Part of a small language model's weights.
Size: 10 layers, width 320, 15.5M parameters.
Training: a variant of Adam for these matrices, 4560 steps.
MLP neurons of a small language model. Each row is named by its layer, matrix (gate and up: input weights) and neuron, and shows model dimensions 176-271. Each number is 500 + 40 x the weight over its row's rms, rounded and kept within 0 to 999. Numbers have three digits each. A neuron's up and down rows have the sign that makes its largest values positive.
A block is one neuron, or neurons of one layer that tend to fire together. Before each block is what it responds to, as a language model described it from the Wikipedia text at the highest values.

Description: Mid-word fragments and hyphens. Fragments inside a word still being built, chiefly the hyphen after prefixes like re- (re-election, re-signed), plus pieces like Sha-do-ws, cr-yp-to, and table-separator dashes.
L7.gate539:487467474531464541508480408524496444469456473491476526486527499485479498455509467527522586455449513509518484506478513546529469476578493488517549465522452474570500485466523451467475492501500546398501505493447522441449553447482467532456507493454573518518522581494453498618539500436555517527
L7.up539:505521408550499518492503472443487462478513496524551469447561471507523529506540544495496522524496522555481512480474467515457480535510514479444523427548520472483600480441487468496471494490506506429445412474488510474615486428486547477526517453487458528537554514501529439461501519454579485534

Description: Existential and locative "there". Mostly "there" or "There" opening a clause after a comma or full stop, as in "there were 866 people" and "He died there"; a few scattered other tokens.
L3.gate33:538460464487481576442580477540455481493485536498557484447391535398509477514490501590482527437465489485529490508511511398503464543548453484418534417575414521515461521463470495487499518503513505579462475539536508489556455516523446587483552499508533504549503560528551441500552471526492528448
L3.up33:508504549525475520496512515578453467470467533501508501476541504504484496592451510508557534518490490502508429492491472519530545509549493539519521476555482527506453472409451488480500511529461493499526539604557477471597491444578505563477516441586554492478545568574553563489470489595558515515
L3.gate106:495398529539526474474545476549482565468500524461600535521462578514587556530520481567462440572507539563512403555452526539538498430543560466525466495457499514495439509490542435457463503500518507532533572506455521493549471518547528521458425507489509493507499531508442485518513466585454525448
L3.up106:514475476508489483435518470511399585567461540481499500508473511474529492558454508519430500495496459561519447579528522478502484521522543473433380532568539466506536484420463462481489566509476522518506475579463451489489504484510545540471510500432473538540562437455484509488588503530483435582
L3.gate147:480446591464511515463536538457480487503592551494562469502486592527518475478532539494488489520428455504493518511537485526513456525536519524538484514533532507515504445572573485519555548531497498482493509538476437416497523488481509574522517477448474498486466568551412566461499550543548545506
L3.up147:440475510455531423435524544552491438493487491447462431491539526504515574602447532469514437503497605453464474412532469531563410534423572515523494440476524501540495516512501536456506535527487441485507488465525471463566494479496485563516513514534493498529483537510460496496538538463553495498
L3.gate221:475499514505539478479509563490479580554503507495508543461471606458478470517496497409399496444524502514456529464459421458544511507494524670466420485550508598467483493484540505480568462496528513478469488424539487485540459459516520571511524451514551486446547514480506487518550447599443471451
L3.up221:459489482434525510495511496529533437439551489505497529525532542501547493488482440453503534498530537492531471551550503528533496475470547584439510442567554522556502496523536496502557504456445473525565448538543490414633498539479507474447526511516480531461490525544404509486521508547568483491
L3.gate285:498534517462446549528583542540448533523430518486555486431565456445451520569469527477499509360449517416514425457495455499503510468517526485480515466518493557530455424496540472527540561507501438475495495516495511476447530530521489540550424501482517501581524481493477479477548466529505497444
L3.up285:486500484557563536456520533495467478511503535551526497479554516566488498508513524535465557566544522558458467549470463450494531506528456486495472478504548469555453442488497513510551532504513506461558506508524450485475534490526551523470512469515483490493459450555520474475455448536579481454
L3.gate367:549441550501477525471507474529545437518531528495477556485483518546459453402499539509536506553452430532490487500463569444512468471585553523526536494569562587494439348557473479463503440510500466507642513534503482451502523450538484501517411571502495469434506446462471535443495528523512518491
L3.up367:520475574468510512440447448456455442487456534404552482496478611483398472508473473493457479496531546495486502423488445506498438541511464493483510451540479569502539460546570513488464498463466515429476528485500553457568563492495502476494485548567453534507526516523511439451542578487538479457
L3.gate545:503522528553427470467579499425520543454502460426579440518529527544501535526548534552464507566479447472496472474496569525480531569547583531475501494486548534472494515430503471516506483510484533491583551475472509508497519485452448492493483456565526488498534459541498504488617538509462527622
L3.up545:523473488417458479527499488395487488570523497577476544457475427512414547595434547571504505502557449549422470495507527494484517551524493508500511573525502527497509434534485447561552482512499515421516488464468608475435516517457482425483526499535525480512549528495541555513452499539560544516
L3.gate638:475484509530529482520481449485462538522509531579511466561479501497456584560487552538552533442506450557428520406512526475519451538509491519553515520496489537496496488538535457419386457551410529481546502544482413437563510454522504519486488451466513488454514498466477516437513557556540424486
L3.up638:443482483495478512451591538475489511482543519442507563484549601536453572493545505442521561537474465490528389512532532442566535458488536460519519395489512473536551492443447481534585488471530446468468506557479550451545549484563462528484563475489554481500541521454480538534540466508492523532

Description: Sentence-initial There. Fires on the first token of a new sentence or paragraph, mostly existential "There" (There are, There were), also heading "=" marks and opening quotes.
L7.gate288:438474475446419562539497463532464493559473505559591493476471514462524499506540541483489508426447485526464495548574512508470472512487476508440519491478481530494535528493548469485577483503459469540467492475438503449519526520498408520528457470498510599466466571455525483561510477527554521511
L7.up288:429439557477443448476544542507490525480476491547387502495455508526501530577480532487348531384526521527497504432438502515517518542506490523515522479511487520489476478467537570414483510548434498453410535551496404466448538514457485547529489418470507541556438428483448503423509435511620549523

Description: Sentence-opening "There". Mostly "There" opening a new sentence or paragraph (there were, there is, therefore); more weakly other openers like Early, Meanwhile, In.
L6.gate52:510432539456482557504540507461446501457461496479470477511536475512427502425454539498507509458487488544525515585495531477513426488511518560469469449451502559503509566504521485434500504488556500482490548483489486523458498460532465501558431487503405472522545421484531535564485490483545486510
L6.up52:526429499495485510470580483463487496464539554471472441520488477437498434460576503446486481499494508484450477520525500476499442449506529491480515477441475482469470473488544482428474483484514502526424495524491523498624440525467486440440464474457501489495562420473436526566484440463536447478
L6.gate60:471446457507535478472558502562462555554399460517510519472483498503452578394556500442491539414439492528474490444514410506525502590408500422461502473526400504438467552504479434533493485477437523489538484416508464487588482534524476499487468482508526478469508523473546521478538453555513528549
L6.up60:492481470604490519458534583462532520467506509520459529593473461520492483562463519447495507480444486507478562483585502514491520515461545517496490508466490493518458575440521464498507522469546598503524491495466525524506518509504489538558534472534516496450557525490402504420511449441480548545
L6.gate66:446487473516437531435524527471500513495527544494465439537506540560487532515456490531489509548513467472445471461505497497514517463418474542521447507487539479479506476546450553518553465488410529455473519544501534483587512499472484481470497537498533454471484525491429539546561523549436416473
L6.up66:488509440480542478483507505489561508507496475582532448463493472448429451568477594561469517529537484503480556503525490502519571489511487517535481456475557526525440507488519484510485471497468501489510503507539451487467503497422507477536527541661464477472552484493535452506512482539497457448
L6.gate209:467545542490483474448586436460477522495489585584565475489440484444510493514485481500501519545552527477480590464517470489491479449546482505516520483509442517518451501473446510501521479506472462441543485454491480468512450497560441453516460494537509456487530492436498552515534527557500561515
L6.up209:509554577482467468565473595538465525481474532502538510530512497507489515495502447488535471473492566448439521533526456485492515467497523558484469449524441487481539444432485551518489477529490429516483509508505568564429506535566510530516542453504529497511521452507460526436510460498569454539
L6.gate312:461543409495515510537550523501513577559477530590517495475358447523482490550485517434455599451526446525526503481500488464482548543529493510564508438485553570515504535485530553461575460541452419414479465528510459441481515503445523550478502521544502469509546510540578480508527545485493483479
L6.up312:540525578532502507399479498439445487472421538545420505459491520559567513448532475544451484505477487473485498484463501424491571581529498555445493434491440491507531545512497528470467514445493464451535445445475514481454507538547520439507517473490476502533493527530495487578467438473514458466
L6.gate410:502502504494579482559515486516416402545453516453486472465431497507470499483512623479488522481478498508480519501544469521478440471485490562438487495519484508523470477465541446461492545513461429477474507468514475508526427559438509458534578483468490501505550489525572479487476571543596541434
L6.up410:451501477556457576464446506542541530525516434448538483481472485528492494510528516523458548479468407513494475516485470506529472478540505503564419416414447447488494450516551452483525567474479519483495574510515502479558432478507458513471474528479514467510477460574512505510442534504518567497
L6.gate443:501515560589408491389536417519436590492478437505512376462426499544433540559513446489518485427545438531471500460516461493520499513523498557441520484503496548500461508537529460528514460498521469471471455575490543495459535524563502439497507509493530491519548506482514538492531527516407550527
L6.up443:554531510541550495488548516485563491447518486552551488519463490492468482499458557530533521470502502474462554559540454612443468529490513487440508475438546448526511523474489556461449517548418545574539500425420546453413457517528533521475543500493534531495448460472446487437471464533547490455
L6.gate582:498476521498466510485497552519481569477497489477552451477469581400504523488480486527521509544475526529551468406478467527519514527460429516413495499573507491527462487536472518499527470475455475479580473441516481516475516455463432561431515512499453540549525492497550471488452492493540465500
L6.up582:525526471449538551498521364529564401537539487528451471528548485533492515515472533544502517504495489503495517483508423462498503556556406465508553503494503581500503482518519465566521482468535417516529499511429453514476559429526598558510470557445501559477491487539503522501551515473519466512

Description: "at" preposition and At- pieces. The preposition at before places or times (at the town hall, at Pearl Harbor), plus word-initial At-/at- pieces like Atyrau, Atkinson, atropine.
L6.gate41:489460535532510535470560554493492465584503540427574493452488485501482466496561536485523519505490492458467495486508547457496485570483546491544482452514500571544496504503468458477413517477466513569544483475519506537542560556491460527498505387484533457547520477528472512504548488512508517493
L6.up41:477462540497503539454485517434502444480505548517458505490516487452535541429515498527455571448506516434523412486531597440489486518479486462495562514531519473505543507510417557444459546468545491486496470421501453539464517395509522509477408427506498470514436498453600476459533471524545466486
L6.gate158:511470452501523515502534433503543528545472553480535464448460493430558495518538539498559477503460444498474454532421489549523433501491537478566482530444477485578472545489466502417480433508513553474492529538526529543502481485385531519550523464454533474480464578479511571546594528465513564505
L6.up158:507511497519510508537491467483484474500514488511558491519506496500483522519510413495415472469494495427491408495483503607478475497496504489525451571510388405523510432444471496477520481515545546485521471493528502464555501472488482500499498477497490453472412561526568538490472522491543540493
L6.gate234:525546426635509487513532503568524508509565525471501456496471478465514462504431585495467512507448447462413465554550468558544482508507533536538551427459534502511469539468542457532523490498486485509496522463423447446531446491486481519488518514526533564542520519509532502409474534515520475525
L6.up234:547550510484440447540540475635530451515475452538517519539516490490490485495551501489565515479541522448557502477493486565515517482511456545423528532521512522524471537471496559491487489518494497563383489492543551501440460540479411494517560451497477523496495538526524530524514558552471444538
L6.gate358:476502501458591548472461445517428473545507500414441484512490472568409475511465547580508546494514444494458505450501461502510495544460490433521351541424575437524445543523455460472545512528480473504511513486481472457468545481490523509440479595543543538562523431503511532540501475568491518491
L6.up358:524496520475598530465436499524480455545577537479506451497499514482501477557466556533484543503513482452422420489498536474501522464510505421453492516485511464442470469534495439469524472527575483450565450507494457537475532446436518412564411449514484474470489452569503515527467513533549516475
L6.gate372:539461510490528489450470516609531540542485546535557441506478521491505506568467490438447584465530538465449513516506491537491497499498505540583522502575480470545458483526491431472519512517530490464602529524525460545467526429524446501577541475515504478443389515527479586450515505473487474500
L6.up372:495541451541524463497497565488475538475561505507563548479537528434462568442519416547483520495504545509462485552443489540442495515542501541493531469539499457514484530488458443505434525485462550498529506484520568503426552522538448513578504481415525451530483519478512510461563506515533495503
L6.gate529:486445590551544521463505493549518544505562522555509436505518526504514478512484526537478525487445519513520466487495473561503464521469566468494507467528435492518454416506504444422534452536507444546550509489557521424471452458499537438449489438558513470521511533430523559513469482522406415478
L6.up529:557545482500491515490448491525431527543483586514459436510435461580517455404520553563512557511482572598500484493453496496456511563459597427516495443542525502539495450476476579487517482508434518537509469508544479475477521538531541419486478516540491446525454431463526498522527477473500450497
L6.gate555:504424504465469517536497534519464485506493484452507482574563560433481543511433503479523481525453480526478472518450489491549496546535470538548536503545489560553511505507493537499496481525516589562507554555478523508485467441538479487493531414427450457506530475531481529478491461527540557534
L6.up555:567488477494459526534470581496498537485415492496525453507491431426511479531567499513512473504475503492509420501578528434492540490502537503492522503609528492536557518497495518519503485468475554520493436534508475464506468505482510447456520388533444401496512537502530511531499454519519483437
L6.gate599:470430494548499525525532492495439517546437583455459517517483562591462496518476589478506505481442513514448532509567534532551490482468481465582468541465453550528425478516493504463511493508448436469544516508505447473420502490581517509466526494488478535562506516470489407501523537450559570515
L6.up599:383495490542471488418432569504487576510441473518486550509451508507448499493473602449525490503434496491510524482549466547531450432514509513455434487588467484493465513463445509539517535520542407470461496463547488496412518475565539484492583491527418551540516466429507516467487467529507519464

Description: Auxiliary "do" and fragments. Auxiliary verbs do, did and would, often before "not" ("did not see"), plus "do" split from words (domain, dots, dove) and mid-name pieces like ho, ski.
L3.gate309:515509463505500515568532459509533523516530568518491540509533482475565490532441406514418451487499465519540467595477495493548447546508426533453563487602493543457521501514566471564460487459561453440545500490451522521582487486531519451531580527492511517468490459518510482489507479475534593480
L3.up309:477577494564491518512520510468544537473516554499525594456502575511575527488498476462445464520560532549458520537510492597514498592533535451414553457461504514538461522483404486514559537484490474518533537499496457538496479487486559502493498451422416515555517557531428484457497449451484519471
L3.gate358:425491485498504476500439479529519525556479529497472497497537479531518517529484490487524417543504456484481523482549592469508514560571488414491478530523558538503463432438466464495508492534476486568526478487546460480500553419466479559553493394500488455542518496543512505457499522520504552542
L3.up358:454487535441455514473483551475481584545507445466476513472501545481501529507467559464497441516503504539496496436461628578540468516502531472391537462556588457501528491488453470539517516498559481459505481488485486461464530494496534477478451515522548507425476477453561535503567527510439495541
L3.gate438:513500499517476508458514524488446531384462524573469491516429499497479454496526451525516413461515557460543536572462535526535523387570525535456481515559542581495538492474456436537493513436409456484497486541563536463507489537471501470533444519496506481517454529517513470498466535530462520467
L3.up438:509489501452485549481474494556445460491508559506426508499464566474538515483517474531538585547485468500419468490551525431561518486482455488500456467584538475483547469461558467508464465472515537484542505479530495451509511431455583442519484433523528465489502501501521475544549526468511359494
L3.gate442:513445545458417519545535534520503505504566550473478480345535525512573504515527626441498503517496504529502402404473493507530472530487521494534599493558464531481516493460447389436524562554504515537493480496510520532512550517531486558492538446529526483471493502530514492515523492512470531518
L3.up442:437445483526553580480460551587510481627506505422531493497542445476462485484553510546597477494458512535436491539534545410499535549468539462487488484552499514524479483463409540505559534467536550490523487538493510490550518556537573465532502526468482471517502545476502439480496468504549464498
L3.gate445:449521518498496545534453520507502534497495453466421498432505559426492454461534477478506427552511559528507549509477544508510461476522493358496526518565576486473466491466521542473554458490502597484482514515480502519488560482508420551456500520507528451516540470554405477464526523473457502478
L3.up445:482535461437467536439461503445519521483534466460455525524460517418503485466493472484501506442529536516513599471469553478550564569518447441438509484523516459473605578515523490437495461430497520523533500483471484504572557452530461534546490516546513484455531501540485483501519608416518499487
L3.gate537:544454497587449555459522452485452464480529582441499518444505537509561504512446529505438486462439492526548502499486510378534520629464541511434523419534562480451496481491464485422513514533489504593535520493494525442586526441535455502459524511512510533481507541451498496519513469457420440525
L3.up537:543475485535474547445547471535502474515517501518465499510480604461470487464499516453555488492517511546483501533503526482562426523476537452473513455502511526446529521455436487456537539492586472519465416498525487525533497540554454513542497465560462536498511539454462445441457503541470465499
L3.gate543:443498540499474401480485624506506471523498543454494430503534492414453496497532511503493446527537479462468466547543533521524462550504495478481556489505508469499476479436485486461519520536486508507493501582473569528542537457503444538569470513441468439519486518501535516471482493567508512558
L3.up543:465543482513444515474444451529481474482457543495510467535513546480514455541475559503462506495551529525509475446589508452547455488535490397472460533491584456550521474489436486484543513513513546517509509527500501401518538491501468483531494508474506552621446586444497436494583559482474459505
L3.gate574:516535593471514486525460506500501542524516490488472548478530513552455492477539469430477439514484527561469496454570469503552444536528549434575423445491492519552502529454502488492565527458551490592567428534478610493529501470538584442508474524537512542482497519452455500435552385513550523566
L3.up574:480551557477476510485532538461528492593546457518515496486519486540416481449521495458410463475490481558514471473515508520404543522507529478508502440484500525458460458423493494495538518545513479514514485495549473570463485456461510490469457488500513525541465513477435458501545489491481459570

Description: Temporal clause/date starters. Words that open a time expression in narrative or biographical text: conjunctions like after, while, until, when, since, and month names or the comma after a day number.
L6.gate130:557481524515454536583457500481520515494502567573507508405550508514477452468457490521571516555531520497485514549527450414455503509464518468571554516429548508513463463517523463438525481473470451533476498506465474531442453596561485510521524503482499498512518493576498519441450520461540508478
L6.up130:535516560538537479502499512505487417476542577485490421419442514444508470506546473487507463425524522425477568459556528484496477564483444479417436516532519560441515498496462543560526542534498466487471455540507484484504499573483543513497553425437511522551561484501447493477518521588449552439
L6.gate134:444444494624535434540507525540546449489523478413483494432444535544487476524524501439503500441500446502458488568580534464515439500471514491482472473456446470567450521432576443501512519460489496486512496514517555477510487478505516516428504419484463472527563511440511520501510503482460518464
L6.up134:572498468515504461560489444535503525454505493477507602528489466479456489454559530518486448432492501512418468500447471421485579505579427532471515442492539495555490624501511539468509483529437544451474525471487543512558492476487519501470449513454483507548440571485516456491489498483539484452
L6.gate157:483477511528548529455568481542489547507523508464529449447487526505541468527476503435527503407489460496442400496472533444503510477502507460556514466528502509466436556507506491502499411511453520505535535516419505492517491569522496461457513544446475423483548482573531506469536601542525524466
L6.up157:492530495508548543543600452520507548483480511526467464469510490484482483448515490465514519516473474518530513515483496435478484482561395484491536508478478558451477567472505505487500523474505593486461525540518609485482478499564474641532501476458501453512522477491460464461494525480498451514
L6.gate289:486508503507481474506495450480457478526495521496481554523480481416513500457484501563506491418486441565521458610424500440506515506513443537547597506531491498491490560466547469438500487502483490534505534587494540516508450488497495491555498498457522491561432443484556506520502436523427503509
L6.up289:446501434482443586492518496467481450482494483473514489511514494388502437484491532477525482455488541541475422572529480506521501536530517470472567454491533501501492510524504506545534505467478483444526498514528548483471436557476496476533505467528540486548456448500492504507512454505494526481
L6.gate338:515502527546496498517514489534513481521476588536627524417506506490520509442506495496505507479532482478496532538511575516527593547413447511458541516504530531453467488500531459497523449545471491496554514534548545494534452534456419536482509549431532508536489440508508492575454459511519501474
L6.up338:551456510560451471568514533481525510513479494495488571484486548432461444534534454557482573523479438563487436484574586544553465536450504546473509511429487512479483491504507459522446511534463494493493498484500585505582448528542498483480527502472472442519478541511528506581469533516435442468
L6.gate371:533498547490507461534533518549514497480525455512512480459567485467509502474418548516530533484546469491455446569484417557471593518488486486473549505522534527451455474524567401465490443463523351505494455405467507548477457512441510470556484505549475463509520553455462466460420505448480518444
L6.up371:549508546452481481538547459465538483450461493466423516492490471408398522541512476474452547420499461455517548510504482454454517492497581527466475520517509504443584471540479474514483495487499432573525460521485573594511521543529498517573559549476539571576418520434523528473432400519459495509
L6.gate460:470401557580458518516568461464491491509556465499584497437495491480478435547553568472458503437431489522519551516545420524502410534473473502502497496454519500411455480504460435467499435487509497503457515485547545468564499558445497490524456523499493535568501502430462587627489578540394502520
L6.up460:521564482506476509574506499485568511471457578566551525438508465510441476488545544478563499487456505557547533469591563527484474504465485489543484598495508488498510424436506485493496513562502576510516437512561558488471486586481465434494580519520520488522575520570501523546430493465465501440
L6.gate634:522472491445525447538487433476431486510502495489517468498425475456517496505482532474470526461489446527470547536539522472511523574511557491515537493470547507559437475512517488528608439487512461500520490506490518511545482520489445554513464508543544493555507480506576496539503503520496505513
L6.up634:472580451569516529485556506549498534503494499463552518447514467490545468518464529506491505485506510445529572519494509454464474436466541462553518499468505510442473500474424547531578495485458505500489428489597428474525454507453450479506519498586598483530489531451480518488483547499489453561

Description: Negation and time prepositions. Two groups: the word piece "no" or "No", standalone or as a word start (no power, nomadic, nobleman), and time words after, before, until, aged.
L3.gate87:557474496474476583492476439520460548536484517472439518464506508502474585514480520486499535446544501488485406559458508506532508560532545478521494469472483503495478501416520537465462522519456513475484541429483530486462536474524499488483547433454435500519504480491533485510630476483559516541
L3.up87:476461575491526600547459532610499509489489510495486558455502454502509496479543507594518503512578451481530501531507410391489497583493545445454475521457536493418470522500533519484445495538475410475467549454520557422536426515491556554503484498525481523432531459474602558550510556473480476469
L3.gate113:516447486595431429465499410496509547561515508529512481492517455509552527622489500483408454457425484463432455421554469510475475479449486513457473474546495481513483498579543476479500504478423506492520518527495519439505509563479504528544538552513579523520533452519502467488511502404554524453
L3.up113:456465432472509541556526526493571524522604493443545488515438529519531572466471532515522499449478449518450498477549478564532440587457559493498478406565423492500536449443526477506547472514451559527538527514492475504514465464469583521484528450492486486512462499530510467558553533439437538427
L3.gate360:509471511504479510507522478445444511504518560562483525472532529492390466575533547542512513401454432441422547462522454400446487463506514511496545546487518530467492583400559542460493498474418513445440497540503506472440431520514512478492508427545487482536501522575484542500491494520494474479
L3.up360:461448498553530525402510520474461489490420519520562540504505548428495500505572489618551555519364500508470529518548504368514475477515537487540531470496524498500464527503497427448556421502496525458490523517532599521458565559534517493465417512530521518556505556520480570464520511557471512505
L3.gate392:473519535582498488532475514563545526498493513471448591521551440523529583500538532457582575488478515559465470496467467541518467513550457514485425585479564440497484474472482472493529502501530474482486487540519525487513580585523488586481462505507531545536440544517482484486418468585492512516
L3.up392:458473533501477496462540538489542495534536503460433498460501513479527581507437469421511507493556422481465443511508496510562481501533530571531527501482582533471468504506479452515494487510586530424531486395524448583560513518526455465500389497478520469508497598477467529519537460561526498462
L3.gate407:517425542486498499451489448513536460424565493562524481536457502451491510522497503516499435526460534540439449499486498472556489488414568448463476448437516499532524502503473514444539521525544535470517489459552550431546511512477487469447499497533580404529549531490510541438491501532483542416
L3.up407:503534484524426548499460508491477499454454620531494459413530429471439528434553529555500534344459438586473477559460495493513519531535529537450473514450495509503538485523477517496524543539485476508472527479526585524417470522529482512461524482530477476521481499500528451509472560416541496476
L3.gate464:470438527516513483491515517536514525495543526451530485478460500402474492560494542528524572500530520486473512518483529513499558466532583536491516466526518454544511498426540523459442502493473513550447588532493535451481488598482488471515520484575444508584582550486494457496576564539464528495
L3.up464:430503502455467436487498493491593520527485558554512488504542474408496527452476484391550431498497527505450422464507502476484461550540481471507453503474531511438518588525499419589559522531465509507467498542524561411496469499490521575445509462477518532504533496503455498474507521494542543484
L3.gate522:536510451529519454499461538532449436523469552509554460478498483442532432493616456520520391488416435465448535536510529550466480503532506521439502560525477559526463579488431522527531498538469509569430528469523438499505505502472460502500461486489533470575553537463577458468553489487477485496
L3.up522:549459460421571558413472511527438542516479516378441502501564435477515554497508495489504506470553496499497428577616479456468430486518506552522442428480536424569542504477553504550517509507571531526489506518448572474555460485511471450502554442479508521454491507529520526541499536512593448517
L3.gate589:478462491519438436488531578484533503609543493493508533513551575485519574547548499409442433449469461502491444445489506452513506490507460523577503579493504509539497502362538483523506432553550476494498499514511473585430467524457492557438464450510563449570597486500456528535485490515470507484
L3.up589:449483547529442461504574529496441494518523547521520529481550551510535564499454528553528442552437503477537485508495519496497482478523512465527485520523553486552547450522442475467497528545488517472509504470471458511476457499560520476483411492471472463461518510474457539450514540549538530476

Description: Clause-opening conjunctions. Words that open a following clause, mostly that after reporting verbs (announced that, told WKYC that), plus said, as, when, which, even though.
L7.gate228:464473484503497456441485507511537536484526491465429519409465488481410446485520567502502497472465482548471465549520495478515467505446532467489466544461424534550480497543572485550526448533398535524445553514598507470507495530482510500499491541500580480537545467507504495519513531510491500512
L7.up228:542490501492527491501538499445519549453461522493394528482438509535501553512489521536559512467517432562492478547503498523527592538492506529519495566469487492485468482581530478497463520503499459495545541503510480472428523496390475511488573462476525487485501523578467472604498454531560411556